config.toml
norm_eps = 1e-06
qk_norm = false
tie_word_embeddings = true
beta1 = 0.95
train_tokens = 346500000
MLP neurons of a small language model. Each row is named by its layer, matrix (up: input weights) and neuron, and shows model dimensions 128-255. Each number is 128 + 24 x the weight over its row's rms, rounded and kept within 0 to 255. Numbers have three digits each.
Before each neuron's rows, "fires on" lists the tokens most often at its 100 highest values on Wikipedia text that the model never trained on. A number after a token or word is its count.

fires on: "000" 15, " million" 11, "100" 8, "500" 8, " eight" 8, "200" 5
L2.up867:135150128151143114153120143119123071129143110129131105150136151128169083136130152133157115107147109160147139133167123151121145154161110102120116109099135123122120151104115122109132155127117101138099109147119166079123156104096095106135116150148145199111136101165133128122119091145081154128105131131140110091115170113148154114106147101120090139131158112131118105146054133150127154088129

fires on: "il" 12, "her" 11, "ir" 10, "ib" 6, "is" 6, "ic" 6
L5.up52:102128141140094129120147118123105098165150100124155153096169131154109110122163123113137138154077160130096101137120120077154164126174107135107095146112157110106134157078117136092089146092108121109118138140180112144111074140124156106105105136126156057076151090082124115129117148100174159137073144140138169155151114157157151127125120105138158174116138142107133123135113142094124125098150

fires on: "ing" 25, "ed" 21, "h" 9, "en" 6, "s" 6, " for" 4
L6.up707:089116119146180114094131167099144134100173113147127139097137098099135123148105132098135114109095105124121141120103128127152117127126122109113111125120175166115138124110110135163140147118133127147139121134165146103167111086093121126124128158102105106142101143185140146128126108103157120093128050116126100151130154200114118120125118152099112084087120115136114154130118133126112089112112

fires on: "av" 25, "r" 14, "v" 7, "ri" 6, "g" 5, "ong" 5
L8.up452:083148139131128149126102109139136133136157111130124131148139109152193131138106134114166086090109150109120113086115139136088096145122148078121126101112166141179139101130107108120135129121115135109107161135130123139166103164102119116138108150149102108145116167134139122126148150092181151145123140126166089126105133152098139144150117198113146098113114155130132075120119158106150140116149

fires on: "com" 14, "m" 10, "om" 9, "em" 9, "h" 8, "re" 7
L4.up990:143124127133119110125099153126062124115148122132114090118129140093166094138142100122125136133126118135113106088160122121132104141141065095109112145112100164156119068087149079103134125163181150096114163098132148133100101112149138133135120162120098149117138143121181120121095140122133134156135129104129108095138179161112141118089110133126142136096123106122183138123181166145116135147113

fires on: "ing" 16, "est" 14, "al" 14, "ch" 7, "ational" 6
L5.up869:149115093131136131158150147109154118128150109152145076120105074133158108134169157159152122127149108118151139116120162110104153141119125139086109163116142118178136098138141139142157126128108154116086112140104068149126130146102160118138107093141165110141114153117126153168129165121093191124110147149103110158170193097170086086115176105149133136108127145103112125163178120116144092106123

fires on: " " 19, "o" 15, " | " 10, ": " 10, "–" 6
L8.up90:075120107106148125163087146098141137095136121070155120129093127111140125146113139089113151103151125137121167130135079121121117152111122153111110165128091151179104134163136099108096131144112156132117136114103142125167114089148129125147132165135121117178105100092116131105069116110128133105171134095130096134111129142131139132142135149090164131138163147169127128087135115172087150111175

fires on: "al" 28, " public" 9, "olog" 8, "ational" 6, "is" 6, " book" 6
L3.up284:122135133099147133150092158116124143159140147146148107112116124086113148109156113117113085110127149141101173129156135118108108081145103136151116102109108152172108130164144096086131109117160131109099107123118152137144157087118123115139131125096144099119178156111103173160113108123129175166142131128150120131102175127130142075131112129169138097098157136078141153171191119083151081133139

fires on: "24" 24, "ant" 9, "==Early life" 5, " family" 5, " St." 5, "===" 4
L3.up1010:124184146161094082177145116135108129150133097135140139149167174098122151158160145122112107106145112142127130127181075110126114118152090150150101117110153144070123069139122115164108174128134135157134132153097136145104111133157118153130155146144166131152138110124057118126134172119138149113126148156127161143113104120127147085153131127162140118143142144137087139148154139080126136109130

fires on: "s" 20, "b" 13, ", " 10, "ing" 7, "ro" 5, " finished" 5
L3.up636:112096112185137121154080153105156110099166096127099155094075132109109109121119158128134080084172129131141108144113138136127121142111104108128110082152099084111143127090151148134157139129118104126140106107135134101117091100112113147129135132130163106127108150141096184150138143128161087138100107145140090174138115124138143162164129150119126112139106147122133107169194110108147143153100

fires on: "is" 14, "el" 12, "al" 11, "ure" 6, "pl" 4, " b" 4
L4.up569:137135164116141160133157134102160125094142121109139135127175124090133100125138123091106179096137150111146141129149123109116162095128140172080137150135158162116146121112077156123103107116115116114151100147092107106157155129116124137154151164100176104136152152121091125093143166094123081165127101140112145116120189090157154105102122132110120158141120128103130107131141149089107149127156

fires on: "el" 23, "al" 8, "l" 7, "av" 7, "v" 6, "il" 5
L6.up914:116158175098164159133079147084135083095116167136145109104120109070122123143125131138149109127135122134126163120126163186121092143116109117154119155097132169114130120124147154129130166150117145114166125107148142118091136119100141144091139174123143113164146165132120096128090097209134117135128137096151108115140115091078117150074178160089091176135119108132147144138134152173112112133131

fires on: "ate" 29, " age" 12, "o" 7, "ay" 6, "one" 5
L4.up266:166143087188117121165161157134115138127072137146123112119126157118067141114135168118129146125143129198175142167113107104123092081128128134153113148156140099108141098109135111122113114085108144149152139165120105126147126148151129129138108082130105146114111124106132120108125131114128074091129134145140143144109094144134131140095117112132100137130120085102127125095187150155164099097180

fires on: "r" 51, "ig" 7, "ad" 5, "ev" 5, "v" 5
L4.up949:129098099101091138112110098073168118138115103109165123146150096139191104156088123105141118116114135159145078110120175149148110190122074092097091125078139131144109116125132160126147109145157133160110154105153155112106134131146181154164109136184142108144135115113118182114115146139151112125111186106140089157146126188111114132106106130105101129150109131138102086112136123089116114152136

fires on: "el" 20, "l" 17, "al" 12, "ol" 9, "inn" 8, "er" 7
L4.up227:123131124081130147157156100115133149097123140144144142079133109134112132142103166131125130108173168119114152153106109101136088100096131128127091137126123158118112108135122132128107111141095140135122095120119122143107175136130151110115140111143143160144158134138123109133106130175156113142099106123118130172125126135137122109116157113133105157120120123103143156169190148143117103149139

fires on: " (" 45, "\" (" 9, "-" 5, " (−" 4, " " 4, ": " 4
L10.up672:092119134120191154148136145116193104124137073141133110151102134092139134136140129164119136109145119123133121117091152068146114104094140127137137142074160167126122137138121092114119129087123139160130106125128092140113175117128131122173144130103146081130090097103096091096116136120116142089154151076140126135118090158097097136111132134139145129114120112196161097120113099142130146104136

fires on: "r" 15, "com" 13, " before" 12, "om" 9, " after" 9, "ol" 6
L4.up420:118113128131109131123185133144143113105119135159119102110154132148136087167117134116145171106136137128084125125157091146094102083111135117102161156166122129097095126117170101120100144124180159134096143118166119130144191109155132116126100144112080120134109154130126126089143156129120137151149144112098129130119128142093097107110119128124130122107111100117149093133124143142122083141114